MLP neurons of a small language model. Each row is named by its layer, matrix (gate and up: input weights) and neuron, and shows model dimensions 405-500. Each number is 200 + 40 x the weight over its row's rms, rounded and kept within 0 to 999. A neuron's up and down rows have the sign that makes its largest values positive.
After each neuron's rows is what it responds to, as a language model described it from the Wikipedia text at the highest values.

L6.gate888,190,152,198,182,200,187,291,222,212,215,176,188,157,165,164,221,189,232,187,111,199,150,185,331,185,202,199,222,221,217,183,193,180,149,208,210,192,204,237,218,109,165,182,155,226,166,193,196,148,188,236,166,154,152,214,223,244,261,168,129,180,181,132,224,144,210,206,208,202,177,197,248,201,199,191,170,195,117,200,229,194,231,236,231,228,137,253,289,204,217,198,180,170,112,245,193
L6.up888,151,203,163,164,130,261,214,216,205,187,155,287,222,175,174,74,243,252,175,175,179,226,226,174,200,215,193,193,194,227,177,140,224,177,197,295,197,184,182,136,149,277,238,162,120,181,160,168,176,218,213,208,222,227,226,65,193,171,188,183,219,226,191,129,211,298,211,174,172,180,168,193,190,296,249,167,149,233,240,211,270,132,234,250,237,244,157,165,193,273,251,186,214,195,277,245
Description: Before a person's name. Separators and function words right before a personal name: table pipes, list dashes, commas in name lists, "by", "for", colons.

L4.gate501,140,189,198,187,185,173,165,251,182,174,287,273,195,179,191,134,230,223,228,229,157,148,213,225,228,212,215,170,166,247,185,135,190,177,141,171,182,205,125,159,172,196,196,179,274,182,192,227,203,233,157,235,160,229,253,202,271,190,251,230,218,157,222,310,170,174,176,240,153,135,298,191,258,179,217,153,257,250,226,261,244,217,235,190,188,170,175,252,231,238,149,187,170,267,167,200
L4.up501,129,188,182,222,274,211,194,241,235,218,205,284,179,233,195,173,257,226,222,151,162,190,153,233,222,210,260,178,163,241,211,132,175,160,224,211,174,174,202,263,146,185,109,164,270,232,189,198,215,270,172,189,167,194,198,195,251,197,202,216,167,168,176,184,171,126,237,223,218,177,203,133,281,227,243,212,218,158,236,213,199,208,198,183,175,267,243,254,230,151,134,202,175,221,96,158
Description: Crime and death terms. Word pieces completing crime, punishment and death words in biographical text, such as jail, apprehended, executed, committed suicide, revenge; also scattered other word fragments.

L5.gate377,230,168,212,146,149,138,202,168,202,265,166,215,231,272,204,154,233,218,199,164,239,249,280,167,234,159,225,271,118,187,296,166,253,189,205,155,165,222,162,144,234,268,216,211,257,201,226,148,147,246,175,202,197,261,258,229,169,207,166,224,236,265,187,206,208,159,231,146,235,158,174,158,203,220,189,249,236,187,186,218,102,207,234,165,181,209,191,173,213,123,179,189,131,210,265,163
L5.up377,201,173,231,258,189,200,243,248,229,224,218,233,209,178,233,282,218,210,183,223,236,214,189,168,212,216,236,208,237,191,201,99,216,181,246,134,132,173,147,188,152,196,110,224,182,127,196,142,190,168,233,243,178,172,147,179,192,161,259,272,292,287,182,150,168,162,202,169,164,232,269,251,162,207,166,243,208,268,208,182,190,177,253,208,189,229,147,241,190,216,204,190,171,243,245,205
Description: Month names in dates. Month names inside dates, usually before a year or day number, as in "In April 2004", "on June 27", "18 October 2001", including abbreviations like Nov.

L4.gate959,196,237,166,186,154,215,206,187,266,257,188,112,231,122,192,246,184,181,204,203,320,223,220,231,186,165,304,172,218,209,197,182,170,212,186,147,161,199,175,164,233,180,144,225,127,209,188,215,232,180,233,221,203,184,209,222,314,210,206,184,213,239,239,187,199,175,250,185,176,238,173,149,196,228,213,180,189,225,168,221,230,254,262,198,191,222,199,225,226,179,232,256,259,216,187,196
L4.up959,263,207,151,171,262,302,158,141,194,196,284,272,147,270,213,247,167,201,230,125,195,193,219,200,152,214,156,222,177,191,168,204,169,235,255,148,191,210,149,178,178,200,233,182,240,149,233,243,262,130,266,186,136,237,273,217,232,191,229,262,205,204,245,204,197,146,145,189,185,262,163,190,221,242,209,169,218,247,149,219,196,140,174,145,149,225,221,200,192,285,150,260,249,180,203,236
Description: Verb-phrase continuation tokens. Verbs, participles and the particles or prepositions bound to them right after a subject or auxiliary in narrative prose, e.g. turned out, went to, flown, been made.

L4.gate1109,247,201,184,213,182,216,99,218,191,194,180,211,181,184,156,219,225,190,267,234,309,204,181,182,199,200,284,140,226,153,223,330,248,135,153,198,249,163,162,202,196,164,214,204,173,167,124,206,212,184,135,179,174,192,215,200,227,141,266,234,173,249,174,227,205,126,192,257,127,302,181,182,173,191,243,198,259,221,210,200,242,231,225,279,175,159,242,235,121,164,107,164,216,158,212,274
L4.up1109,159,237,231,247,184,180,168,231,206,183,159,214,193,254,227,169,199,210,191,280,267,161,127,153,174,193,170,174,170,200,196,215,150,260,211,178,185,224,126,181,162,255,176,200,231,224,197,281,178,216,192,144,184,185,159,107,107,155,178,170,177,254,208,171,238,183,202,220,204,199,207,270,188,205,235,192,185,208,186,167,252,150,268,250,154,177,319,222,187,241,180,193,178,170,189,223
Description: Location participles and mid-word pieces. Participles placing a subject somewhere, usually after "is", as in found, located, distributed, operated; weaker on mid-word pieces and " (" after place names.

L6.gate463,216,185,197,183,240,200,178,241,161,142,165,196,124,228,125,175,208,209,216,177,202,136,193,153,173,218,251,233,209,129,194,248,155,177,249,218,172,191,162,293,226,272,245,199,199,198,175,230,107,131,218,171,133,188,204,187,163,255,211,200,191,215,188,210,140,176,250,188,199,180,186,215,205,201,155,194,186,214,278,259,246,235,151,212,222,139,175,250,181,214,211,221,206,206,177,185
L6.up463,184,114,190,201,212,213,286,160,186,201,225,131,217,126,231,147,234,211,190,265,171,255,205,180,218,149,190,157,213,221,188,269,215,156,238,272,207,157,211,133,203,114,140,217,217,266,265,273,234,212,242,165,190,207,180,198,195,218,233,178,222,184,188,226,192,233,220,192,248,201,146,166,196,188,152,183,104,165,196,223,229,239,217,142,169,189,215,223,192,234,234,153,175,186,232,204
Description: Year digits, table-row pipes. Inner digits of split four-digit years (20-2-0, 1-9-56, 19-8-7) plus pipes opening new rows in results or stats tables.

L5.gate672,132,202,134,152,206,208,278,153,283,185,192,243,169,176,176,126,186,214,177,131,217,144,196,336,182,204,173,198,128,170,186,160,166,148,168,239,185,178,155,132,200,110,230,212,225,184,176,242,128,236,235,220,195,222,253,205,181,286,210,133,193,204,170,158,163,211,205,154,177,223,170,236,184,228,240,124,165,218,171,220,216,214,250,204,213,120,204,257,157,229,244,199,219,144,272,126
L5.up672,132,187,169,170,182,164,210,192,244,142,209,256,233,173,234,226,247,198,213,100,198,138,191,275,155,152,203,237,165,241,150,162,176,168,176,89,174,203,183,198,235,149,245,184,140,207,168,185,220,154,231,294,191,227,202,193,235,181,235,98,230,113,150,201,193,216,180,180,201,184,170,234,254,178,220,206,206,175,199,225,247,197,223,237,213,187,187,157,152,230,291,130,200,93,182,194
Description: Just before a personal name. The last token of a role or title phrase, or a separator, just before a person's name, e.g. Mayor of Bogotá, / keyboardist / 1983: / table | before a name.

L6.gate234,179,192,184,274,222,201,198,188,133,204,155,245,180,240,201,258,166,247,246,218,142,101,189,183,242,204,238,233,180,208,243,207,160,213,222,213,182,178,234,152,240,246,223,209,152,184,197,235,241,214,151,161,167,196,227,170,188,137,278,218,274,218,182,164,203,254,206,273,218,172,150,307,239,141,235,188,230,218,207,291,182,194,178,191,210,208,188,246,272,229,206,194,202,180,209,266
L6.up234,196,157,244,146,175,276,233,168,180,171,231,257,164,186,194,238,234,220,230,191,144,153,239,181,194,176,208,237,221,244,224,181,210,174,191,161,201,220,134,137,141,187,266,239,222,188,278,183,230,236,137,209,169,240,233,202,262,173,278,212,165,210,134,186,194,214,162,193,230,183,218,257,173,193,241,208,198,216,251,222,123,176,191,229,224,152,149,242,186,203,242,225,197,202,144,284
Description: Slot before a participle. Auxiliaries, adverbs or subject nouns directly followed by a past participle or verb, e.g. was (fired), been (discussed), recently, head (slumped).

L5.gate1076,208,158,218,208,161,146,185,268,123,185,137,123,136,159,165,232,168,216,211,257,213,229,212,258,192,179,217,215,157,142,244,175,184,239,235,156,151,104,178,182,234,189,178,240,120,180,223,238,173,163,176,209,179,168,120,129,196,154,142,179,209,170,179,165,215,193,157,212,138,197,266,179,226,229,201,270,205,155,185,200,153,182,204,190,185,178,87,205,163,228,199,270,227,125,159,221
L5.up1076,188,168,234,221,180,182,239,284,234,239,195,217,130,202,168,162,175,178,188,178,233,236,219,134,167,217,187,244,177,148,234,243,191,203,215,123,247,241,229,140,232,234,201,171,185,228,218,285,242,191,215,182,231,178,175,173,180,154,135,222,240,174,189,177,245,225,194,163,147,211,179,213,295,198,175,176,249,171,220,240,194,219,223,210,195,182,191,158,138,251,241,193,189,152,228,167
Description: Copula after subjects. Forms of "to be" (is, was, are, 're, 's) and similar linking verbs like calls, right after a sentence subject before its description, as in Valga is, this was, it's.

L5.gate21,255,242,157,107,209,205,254,159,189,194,224,274,217,235,170,172,137,230,209,226,125,160,206,199,171,197,197,214,203,218,181,189,180,109,209,166,159,168,203,244,247,218,195,222,232,170,232,229,226,247,196,192,153,232,201,168,171,266,171,230,140,244,192,188,174,247,222,235,186,228,221,263,241,224,167,200,208,175,224,237,215,283,189,196,261,141,195,174,160,182,179,172,268,277,189,208
L5.up21,193,198,184,226,183,238,180,205,250,149,172,188,206,179,224,195,188,235,218,232,205,187,137,197,143,197,204,206,215,309,212,204,161,155,178,257,165,138,182,214,190,172,199,168,153,241,229,240,96,240,177,191,151,210,221,227,91,133,229,161,170,159,233,231,119,251,202,191,157,212,242,106,268,130,165,153,227,193,166,247,155,206,200,210,172,268,180,236,175,202,217,320,253,308,239,226
Description: Year third digit. The third digit of four-digit years after 19 or 20, in birth dates, tables and histories, e.g. 20[0]0, 19[8]7, 20[1]5.

L6.gate450,159,211,252,215,171,184,233,234,197,251,248,202,219,250,234,226,173,215,152,236,198,200,236,232,190,183,169,224,177,154,181,192,239,139,220,168,128,246,151,207,142,207,232,305,118,181,199,188,278,217,116,123,214,164,250,105,148,174,148,165,267,236,180,229,164,169,144,171,164,268,249,144,230,154,242,206,270,180,224,224,300,152,275,192,128,182,110,225,256,176,253,143,257,229,180,228
L6.up450,223,237,238,206,189,166,190,258,180,305,230,241,182,189,168,165,207,223,232,161,247,163,223,170,245,175,186,199,232,234,262,165,192,237,219,128,196,246,195,180,227,193,199,240,231,154,246,197,228,125,114,160,248,152,201,256,229,187,183,206,164,234,214,214,190,231,177,208,185,95,182,228,274,163,151,243,182,135,202,172,205,128,256,209,226,180,139,276,143,191,211,222,210,210,219,214
Description: Title and subtitle colons. Punctuation that ends a title or leads into a name, mostly subtitle colons (Warcraft: Cataclysm, Rocket Singh: Salesman), also list dashes, table pipes, commas.

L6.gate1218,181,156,207,200,262,340,172,127,241,206,163,175,205,160,207,128,246,175,117,250,119,257,158,222,232,224,233,213,165,240,227,214,136,203,214,222,185,194,248,176,194,238,241,185,219,205,220,195,251,190,198,266,217,184,203,231,174,215,217,169,197,254,206,152,222,234,138,221,218,210,207,229,184,256,178,203,104,171,207,199,185,182,231,264,238,113,238,207,217,120,200,232,198,175,165,128
L6.up1218,244,161,243,172,218,182,193,179,215,255,154,196,176,222,230,195,234,194,199,224,166,183,170,222,170,256,170,185,243,221,241,140,224,232,178,162,157,233,231,213,182,166,168,200,225,243,125,171,177,185,136,158,227,260,222,234,207,189,209,226,192,177,191,274,211,159,177,179,251,133,155,119,252,246,255,180,216,155,272,265,197,182,206,213,259,140,215,213,231,240,215,154,188,215,249,174
Description: Mid-word pieces, counts, hyphens. Fragments inside split words (Adj-ut-ant, le-ot-ard, sum-mon-ing), hyphens in compounds or phone codes, and digits or count nouns after numbers (years, days, volumes).

L6.gate606,210,179,147,171,160,279,255,228,157,199,134,166,220,242,182,229,137,239,280,269,203,146,198,175,229,259,138,221,205,201,180,177,164,222,110,210,177,208,184,164,253,200,207,216,180,173,205,236,194,220,204,226,210,158,190,212,187,246,218,206,246,194,185,199,163,161,187,300,167,169,255,193,146,141,183,212,215,246,207,164,239,117,157,230,229,184,166,169,142,261,240,190,202,192,162,236
L6.up606,156,198,223,209,186,230,246,173,157,156,170,184,209,187,211,234,208,169,139,136,186,220,195,190,210,177,205,261,188,199,172,254,224,248,257,227,196,172,190,181,142,206,165,208,154,201,200,169,188,189,200,182,249,196,196,131,266,237,167,214,197,198,323,125,290,198,189,256,232,209,186,212,173,170,237,236,219,182,221,213,206,214,158,228,141,201,232,220,134,150,277,243,237,136,152,200
Description: Month names in dates. Month names right after a day number in dates (24 September, 3 March); also mid-word pieces (Par-ach-ute, log-istical) and verbs like won, seeking.

L4.gate134,214,175,220,125,156,286,160,164,166,227,132,195,181,225,223,242,232,160,222,176,238,233,195,226,191,111,152,190,186,241,198,212,247,225,171,166,170,172,196,234,243,183,232,221,219,224,257,182,165,218,175,246,209,149,205,149,199,162,204,216,168,215,166,247,185,117,259,184,256,187,232,250,219,209,149,190,174,173,209,226,235,213,239,194,218,258,193,285,193,120,207,266,220,248,222,219
L4.up134,170,196,206,205,261,198,204,191,126,208,183,219,145,250,232,201,195,223,283,215,206,184,158,244,122,186,166,200,121,173,230,225,212,205,210,216,244,210,246,160,248,217,188,207,205,225,169,272,209,158,239,227,133,214,237,161,165,168,210,218,295,167,181,178,172,128,162,155,119,230,217,214,127,155,138,162,138,235,269,176,193,209,122,137,222,157,161,277,260,167,187,311,199,169,111,152
Description: Main verb after subject. The verb (or its ending) right after a sentence's subject, often following he/she/has, in biographies and histories: was, has been, proceeded, persevered.

L4.gate1020,155,240,200,254,101,210,236,208,271,215,249,167,213,235,176,157,160,164,196,266,219,192,144,146,199,206,155,193,196,170,216,200,223,156,219,224,195,207,133,120,209,189,138,227,220,181,199,175,191,244,165,187,279,247,173,184,190,256,170,167,170,225,172,143,315,173,230,144,163,217,173,160,156,152,244,200,185,138,212,148,186,204,187,199,196,202,202,275,251,280,194,267,225,233,146,161
L4.up1020,205,175,292,280,283,199,220,179,285,207,179,168,214,256,222,199,202,176,203,188,217,93,225,169,228,256,225,191,145,228,221,195,182,199,239,206,242,162,236,203,270,266,264,228,170,243,196,174,208,238,212,163,164,112,151,206,250,198,172,114,70,232,162,218,220,168,223,238,212,195,225,175,172,133,223,112,194,230,181,220,199,187,172,181,247,182,176,171,170,159,163,189,206,172,248,265
Description: Year digits inside numbers. Second or third digit of a four-digit year split into single-digit tokens, e.g. the 0 in 2014 or the 2 in 2020, 1930s.

L6.gate1300,217,172,200,223,169,141,201,204,205,188,129,246,174,184,237,186,247,172,225,283,180,175,233,196,157,189,187,206,173,196,137,231,135,163,188,208,139,203,210,213,176,197,165,219,123,213,152,212,235,279,180,234,274,265,157,202,161,186,256,220,189,247,186,158,215,186,213,258,282,229,211,197,279,230,217,232,254,191,168,220,135,227,235,151,198,242,173,159,133,226,195,245,159,136,159,197
L6.up1300,142,209,120,257,182,220,204,172,167,190,81,250,159,235,83,154,214,233,144,197,201,164,132,255,263,230,209,175,195,217,179,146,263,223,212,196,299,196,188,197,260,165,228,175,179,203,173,182,247,210,235,269,200,221,191,213,232,204,236,232,241,233,191,211,200,162,181,164,189,175,136,172,139,153,207,157,168,264,228,213,213,183,172,212,145,225,148,221,183,217,155,211,145,189,209,195
Description: Word-initial fragments. The first piece of a word split into several tokens, often a short consonant cluster or prefix, such as t, sc, g, re, pre, inter (t-ampering, sc-arce, pre-tends).

L5.gate1052,254,244,137,206,149,162,169,215,247,216,211,206,214,171,129,180,187,212,206,204,241,123,156,220,235,212,146,159,211,197,158,287,174,229,198,156,215,147,202,167,156,169,185,171,200,177,273,250,237,147,153,166,254,162,223,228,221,141,280,239,188,211,98,214,149,232,197,161,184,174,128,291,190,209,230,223,212,164,220,227,231,195,225,227,195,213,182,211,185,186,162,124,228,209,246,213
L5.up1052,120,191,139,213,237,147,243,249,215,188,236,216,229,166,264,257,137,114,240,169,242,168,192,222,192,150,238,259,196,175,271,152,142,160,224,188,205,153,136,215,174,233,230,207,205,154,210,235,237,174,243,159,209,191,273,263,229,139,224,179,265,152,239,175,128,194,240,208,166,250,223,211,182,267,201,199,269,144,214,198,175,159,196,224,237,199,246,191,237,156,254,142,130,112,159,269
Description: Copula after subject phrase. Fires on the main verb or copula right after a long subject noun phrase, mostly is, be, was, are, and sometimes on an adverb like not, also, most.

L5.gate1265,178,269,177,225,196,247,235,152,165,248,176,165,225,183,193,198,197,150,248,197,192,262,163,183,164,249,210,115,177,225,139,200,234,167,252,154,204,218,165,187,183,181,230,157,243,204,165,204,220,189,175,212,229,216,270,258,145,224,265,176,212,200,193,188,201,238,187,175,153,238,191,255,204,200,183,239,161,196,225,218,186,146,218,184,251,134,177,180,261,155,238,151,239,220,216,233
L5.up1265,159,254,225,207,199,162,208,206,246,168,225,193,249,231,204,170,78,258,166,252,201,184,217,214,154,241,219,233,200,248,225,126,224,172,257,199,209,270,287,138,301,122,181,212,174,241,112,247,243,182,176,227,232,110,171,170,157,230,231,240,190,163,227,131,265,218,213,145,163,175,197,284,222,222,217,168,233,196,227,184,168,198,137,173,195,157,133,207,214,250,242,131,146,224,154,191
Description: Temporal phrase prepositions. Prepositions opening a time or reference frame, mostly "of" in "as of 2020", plus sentence-initial Since, From, By, In, At.

L4.gate463,314,268,194,132,118,190,181,200,167,170,215,230,195,229,227,89,245,125,152,198,216,208,146,183,175,225,211,143,218,224,219,172,192,230,201,245,200,161,169,225,155,147,174,185,239,188,269,180,141,234,246,254,188,246,186,160,154,169,209,262,217,221,180,208,263,238,194,180,306,209,262,136,202,110,203,158,224,145,220,193,167,206,248,190,229,242,192,157,206,195,171,198,247,153,225,168
L4.up463,180,167,233,238,235,170,169,244,154,222,188,214,212,315,328,182,262,139,201,247,215,159,195,135,227,245,172,256,177,192,185,266,200,165,201,165,194,144,200,194,183,224,283,248,144,245,270,267,156,206,247,179,175,211,184,213,222,201,220,247,252,242,215,197,171,239,206,263,216,210,203,142,157,183,251,185,261,236,217,231,172,162,285,223,200,175,228,179,241,217,146,191,257,122,187,197
Description: Word-initial verb fragments. Short first pieces of split words, mostly verbs after a subject or comma in narrative prose, such as sw(ung), le(aped), sh(oved), un(constitutional).

L4.gate234,180,173,236,193,191,207,196,185,163,142,208,298,193,203,191,222,228,173,176,227,164,123,213,197,146,185,244,190,122,142,180,156,220,214,198,198,156,153,242,148,205,149,294,195,239,205,164,250,214,260,179,195,172,197,276,212,164,235,130,190,111,208,200,169,133,272,178,209,128,199,213,187,233,225,188,222,161,204,277,136,164,202,223,189,295,200,217,175,202,171,210,320,174,232,226,148
L4.up234,245,170,184,180,212,201,161,201,139,258,175,222,214,159,243,230,245,157,196,230,246,169,211,163,240,194,185,262,165,144,194,183,199,236,192,132,178,183,169,173,195,205,257,220,171,188,179,188,247,180,168,127,170,221,199,158,235,238,180,232,271,219,134,248,226,303,193,229,237,136,225,199,178,192,222,95,243,251,231,126,166,246,210,302,190,206,201,256,203,173,168,122,213,220,142,225
Description: Adverbs after copulas. Adverbs or their -ly/-ely suffix pieces right after is/was/are or a stem, modifying a following participle or adjective, e.g. internally, strictly, closely, strongly.

L5.gate256,158,265,148,196,198,203,163,254,156,209,155,184,176,209,115,206,211,233,206,221,160,152,114,239,147,246,175,171,199,250,250,207,157,251,188,178,189,183,204,134,263,260,204,250,134,187,202,191,195,158,248,275,186,260,161,233,153,162,187,139,238,185,145,266,198,199,299,195,185,223,192,195,210,224,118,181,166,116,199,149,198,184,235,221,161,175,248,223,207,145,120,176,244,195,277,247
L5.up256,197,215,154,238,178,195,199,223,130,183,169,208,305,195,216,238,247,164,146,315,107,149,177,202,172,228,141,179,141,209,172,111,181,229,176,174,184,172,255,162,145,202,241,192,177,191,212,162,252,246,207,210,184,267,171,189,230,271,168,231,160,276,222,237,154,192,149,278,205,102,244,190,208,200,203,231,215,212,188,217,158,154,258,187,287,263,172,166,192,300,194,171,214,205,204,178
Description: Copula after subjects. Forms of be and other auxiliaries right after a sentence's subject, typically a person's name, as in "(born 1959) is an Indian politician", "the couple were", "can be".

L5.gate731,201,269,123,223,275,223,221,175,176,180,196,251,229,190,240,232,210,199,144,240,191,159,190,158,171,226,216,171,209,228,171,196,101,200,214,199,210,195,171,157,232,211,229,274,166,148,232,239,173,245,275,220,167,166,237,150,188,166,194,234,273,202,271,185,187,245,222,222,238,187,207,183,216,207,207,190,227,181,176,249,152,169,266,239,221,171,235,178,167,194,199,219,204,109,159,112
L5.up731,236,214,181,165,200,192,159,202,178,242,204,215,183,248,103,224,183,188,179,206,191,267,191,151,200,164,185,202,233,253,231,128,179,210,225,154,223,194,211,192,189,126,259,236,157,188,255,225,237,239,186,214,132,238,279,286,174,223,244,224,206,223,239,173,205,189,216,227,215,189,200,176,219,136,105,258,174,214,175,257,203,161,267,268,124,226,177,177,187,79,176,161,249,165,187,126
Description: Time spans and scores. Time-unit nouns after a number or quantifier (two years later, a short time later, five days before), plus the second digit of match scores (2–1, 1–0).

L6.gate800,178,178,218,180,240,202,185,178,152,116,139,166,198,276,217,221,156,188,197,178,205,254,164,279,174,271,161,259,191,192,231,229,208,266,221,226,275,164,190,206,218,234,199,197,118,226,166,235,254,105,186,146,216,176,206,197,255,273,175,246,160,213,154,192,236,196,184,203,245,204,210,118,230,239,175,150,173,196,237,162,214,201,199,234,199,210,234,181,143,244,145,253,174,203,191,128
L6.up800,219,172,213,244,150,181,242,252,176,92,164,214,149,254,162,225,220,167,214,236,182,192,129,229,157,190,244,131,262,195,193,186,223,260,164,183,196,225,184,274,212,254,180,196,127,144,202,229,153,135,183,192,250,163,221,196,195,98,198,202,291,198,237,213,126,230,214,188,108,149,165,155,166,168,220,189,210,168,136,207,160,283,218,252,225,179,123,242,197,188,219,198,159,228,136,201
Description: Predicate verb after subject. Main verb or copula right after a sentence's subject that opens its predicate, often classifying it: is considered, was, are called, treated as.

L6.gate642,185,158,234,211,113,180,228,193,182,216,137,177,189,233,233,264,140,121,202,215,191,198,214,234,198,194,221,203,208,148,182,187,150,261,235,193,254,147,216,246,226,256,230,163,209,239,224,240,189,213,187,266,178,226,230,287,158,203,180,206,196,230,176,164,189,164,189,146,228,177,129,188,214,196,155,248,247,171,285,114,263,214,194,185,213,141,191,211,176,265,170,219,198,240,184,197
L6.up642,174,242,238,201,196,167,183,181,276,184,213,203,214,281,225,164,235,193,229,183,252,229,306,227,236,263,169,188,272,243,201,254,171,126,231,155,247,189,182,159,159,200,121,258,164,204,173,257,222,228,196,253,177,150,221,205,277,227,208,194,202,182,152,211,222,177,264,182,223,228,157,190,195,131,177,166,226,195,229,190,237,178,239,196,221,196,202,215,166,232,175,255,169,240,121,172
Description: Predicate verb after subject. Main verbs or copulas right after a sentence's subject, mostly was, became, were, seems, which are about to describe or classify it; also ( after a name.

L6.gate1093,197,214,207,213,223,162,197,235,223,202,223,202,235,225,150,252,229,203,294,206,234,93,197,177,110,245,229,196,196,271,188,220,158,185,202,183,201,188,177,175,198,171,190,260,188,223,182,239,164,212,230,184,203,252,228,219,160,209,181,199,192,318,280,194,222,220,158,186,150,226,176,236,229,222,200,250,246,238,216,259,201,89,197,181,174,180,213,127,221,174,144,193,191,187,203,160
L6.up1093,149,205,229,182,210,211,264,230,196,265,201,186,213,189,270,161,176,247,222,91,191,223,137,275,229,256,226,201,222,219,210,214,218,256,209,174,157,264,131,234,143,227,229,234,202,241,257,160,241,249,195,240,178,313,195,198,237,208,251,265,266,159,210,146,231,181,210,276,167,205,197,219,176,277,236,206,288,167,215,213,223,212,171,215,191,142,195,199,179,159,174,134,193,208,154,186
Description: Mid-unit continuation tokens. Second pieces of fixed phrases (as of, known as, more or less), inner digits of numbers in tables and dates, and mid-word fragments of names.

L5.gate250,225,202,240,141,235,249,207,201,207,242,212,250,156,242,231,208,278,166,175,236,193,164,206,220,189,188,133,188,209,255,231,231,211,173,249,151,191,231,219,211,149,297,207,271,249,167,298,187,171,126,177,242,199,229,229,181,111,178,310,223,221,216,175,187,160,157,185,186,146,159,212,135,103,215,131,232,245,189,186,252,233,143,220,202,188,225,230,131,193,226,121,176,181,190,139,207
L5.up250,219,196,136,240,230,185,230,163,181,203,176,129,167,220,196,223,185,193,198,198,240,188,322,232,181,178,193,204,255,145,263,219,152,162,115,188,270,148,117,159,110,181,127,93,174,276,274,164,195,264,268,211,219,248,225,251,260,154,204,195,217,251,198,145,255,222,254,189,216,191,206,215,237,169,220,169,251,186,170,242,192,243,193,196,172,171,218,180,198,251,276,162,136,161,181,206
Description: Verb-start after subject. The re- prefix opening a passive or finite verb, mainly after was (reissued, re-elected, rehired), plus was/were/is right after a subject noun and word-initial fragments like g- (gifts, graft).

L4.gate162,191,200,236,107,170,241,171,210,218,237,197,234,153,144,211,229,197,147,211,276,213,166,170,243,185,239,238,225,203,240,222,179,187,213,215,164,165,203,224,233,207,224,158,192,232,229,239,298,228,151,253,230,194,251,187,156,234,228,227,153,181,104,128,194,228,244,212,195,220,130,201,186,165,165,227,154,115,193,282,164,221,178,180,232,181,171,168,230,249,221,172,183,211,145,164,207
L4.up162,196,203,230,248,251,252,172,137,202,236,134,164,169,223,244,225,194,210,228,204,185,177,193,241,122,213,236,148,160,173,177,202,158,182,252,214,196,167,210,231,144,218,251,159,196,270,195,224,249,163,233,188,201,230,181,247,195,169,204,143,137,162,187,187,202,248,220,178,202,165,207,178,205,138,206,251,165,160,194,185,190,239,161,215,250,209,199,267,197,200,172,219,186,203,149,136
Description: Quote openers and word-internal pieces. Punctuation or opening quote marks that introduce a quotation after said, stated, wrote, or saw as; also mid-word fragments like do-z-ens, re-j-oined, cl-inc-hed.

L4.gate161,164,141,205,236,202,185,166,235,136,195,207,141,200,115,206,185,199,181,182,223,212,201,124,182,232,259,221,245,153,106,164,249,271,202,224,297,174,127,207,189,239,172,159,188,199,255,139,226,259,177,247,143,238,172,189,160,140,182,222,177,175,243,200,268,199,245,174,180,152,196,224,231,175,260,217,195,189,221,157,172,170,156,221,163,207,195,159,167,243,220,198,152,169,192,263,236
L4.up161,150,248,222,176,136,169,194,165,150,239,161,185,200,243,255,168,165,271,218,198,219,248,237,206,177,210,253,197,176,206,116,139,207,220,260,148,281,138,217,178,249,202,150,198,185,213,240,228,158,217,194,139,248,271,160,95,166,180,192,233,178,244,187,257,285,196,181,237,158,171,255,238,156,212,257,202,160,172,195,231,264,226,170,243,246,251,238,184,205,185,148,205,137,198,204,246
Description: Month names in dates. Month names inside dates (birth dates, release dates, table entries), such as 6 November 1951, on October 30, 1954; weakly some digits.

L4.gate931,231,265,258,141,252,157,212,254,225,242,207,114,249,148,199,216,184,231,196,230,272,224,199,169,138,190,281,195,195,184,220,216,177,153,161,235,241,143,176,219,161,206,175,198,187,249,180,220,152,180,166,201,185,242,262,166,158,204,126,184,232,188,230,210,238,116,229,209,211,169,149,250,188,175,232,291,210,275,194,192,206,231,203,143,226,177,247,194,215,262,194,221,209,147,266,248
L4.up931,221,248,242,95,234,164,196,134,170,273,230,194,201,163,207,196,138,177,182,204,199,200,150,179,156,185,220,256,157,175,148,164,216,158,161,234,257,175,112,173,234,175,118,241,171,222,219,321,207,265,197,193,153,221,178,229,96,241,228,267,165,199,204,214,244,145,198,261,166,188,176,122,141,243,160,273,165,197,145,228,218,222,237,210,237,190,190,197,172,276,236,211,227,200,238,208
Description: Clause/phrase continuation links. Connective tokens that extend a phrase after a just-completed name or noun, mostly "and", also "by", "whom", and an opening "(" after a biography's subject name.

L5.gate575,178,206,241,233,162,263,269,223,257,245,191,206,149,166,236,203,228,211,203,274,168,208,164,231,144,217,259,230,147,210,156,257,157,220,212,154,257,266,240,149,176,238,279,272,211,228,240,188,227,292,152,133,120,213,246,223,160,184,200,240,231,195,146,217,247,121,228,225,146,152,298,205,234,218,178,213,221,143,201,132,239,168,204,166,200,184,169,185,140,223,171,165,124,175,279,179
L5.up575,143,245,255,224,208,215,206,210,176,222,93,186,150,204,273,257,177,148,188,284,155,136,180,207,226,226,194,204,204,122,243,206,186,231,170,224,238,235,192,147,204,197,298,214,172,242,238,186,171,193,190,177,170,188,258,171,186,176,165,146,254,276,194,165,258,99,179,168,201,221,237,188,219,187,220,231,173,220,281,254,188,173,114,174,244,246,175,239,188,226,261,275,209,183,126,223
Description: Title and name continuations. Colons splitting titles into title and subtitle (Soledad: The Prison, World of Warcraft: Cataclysm), plus later word pieces inside names and technical terms.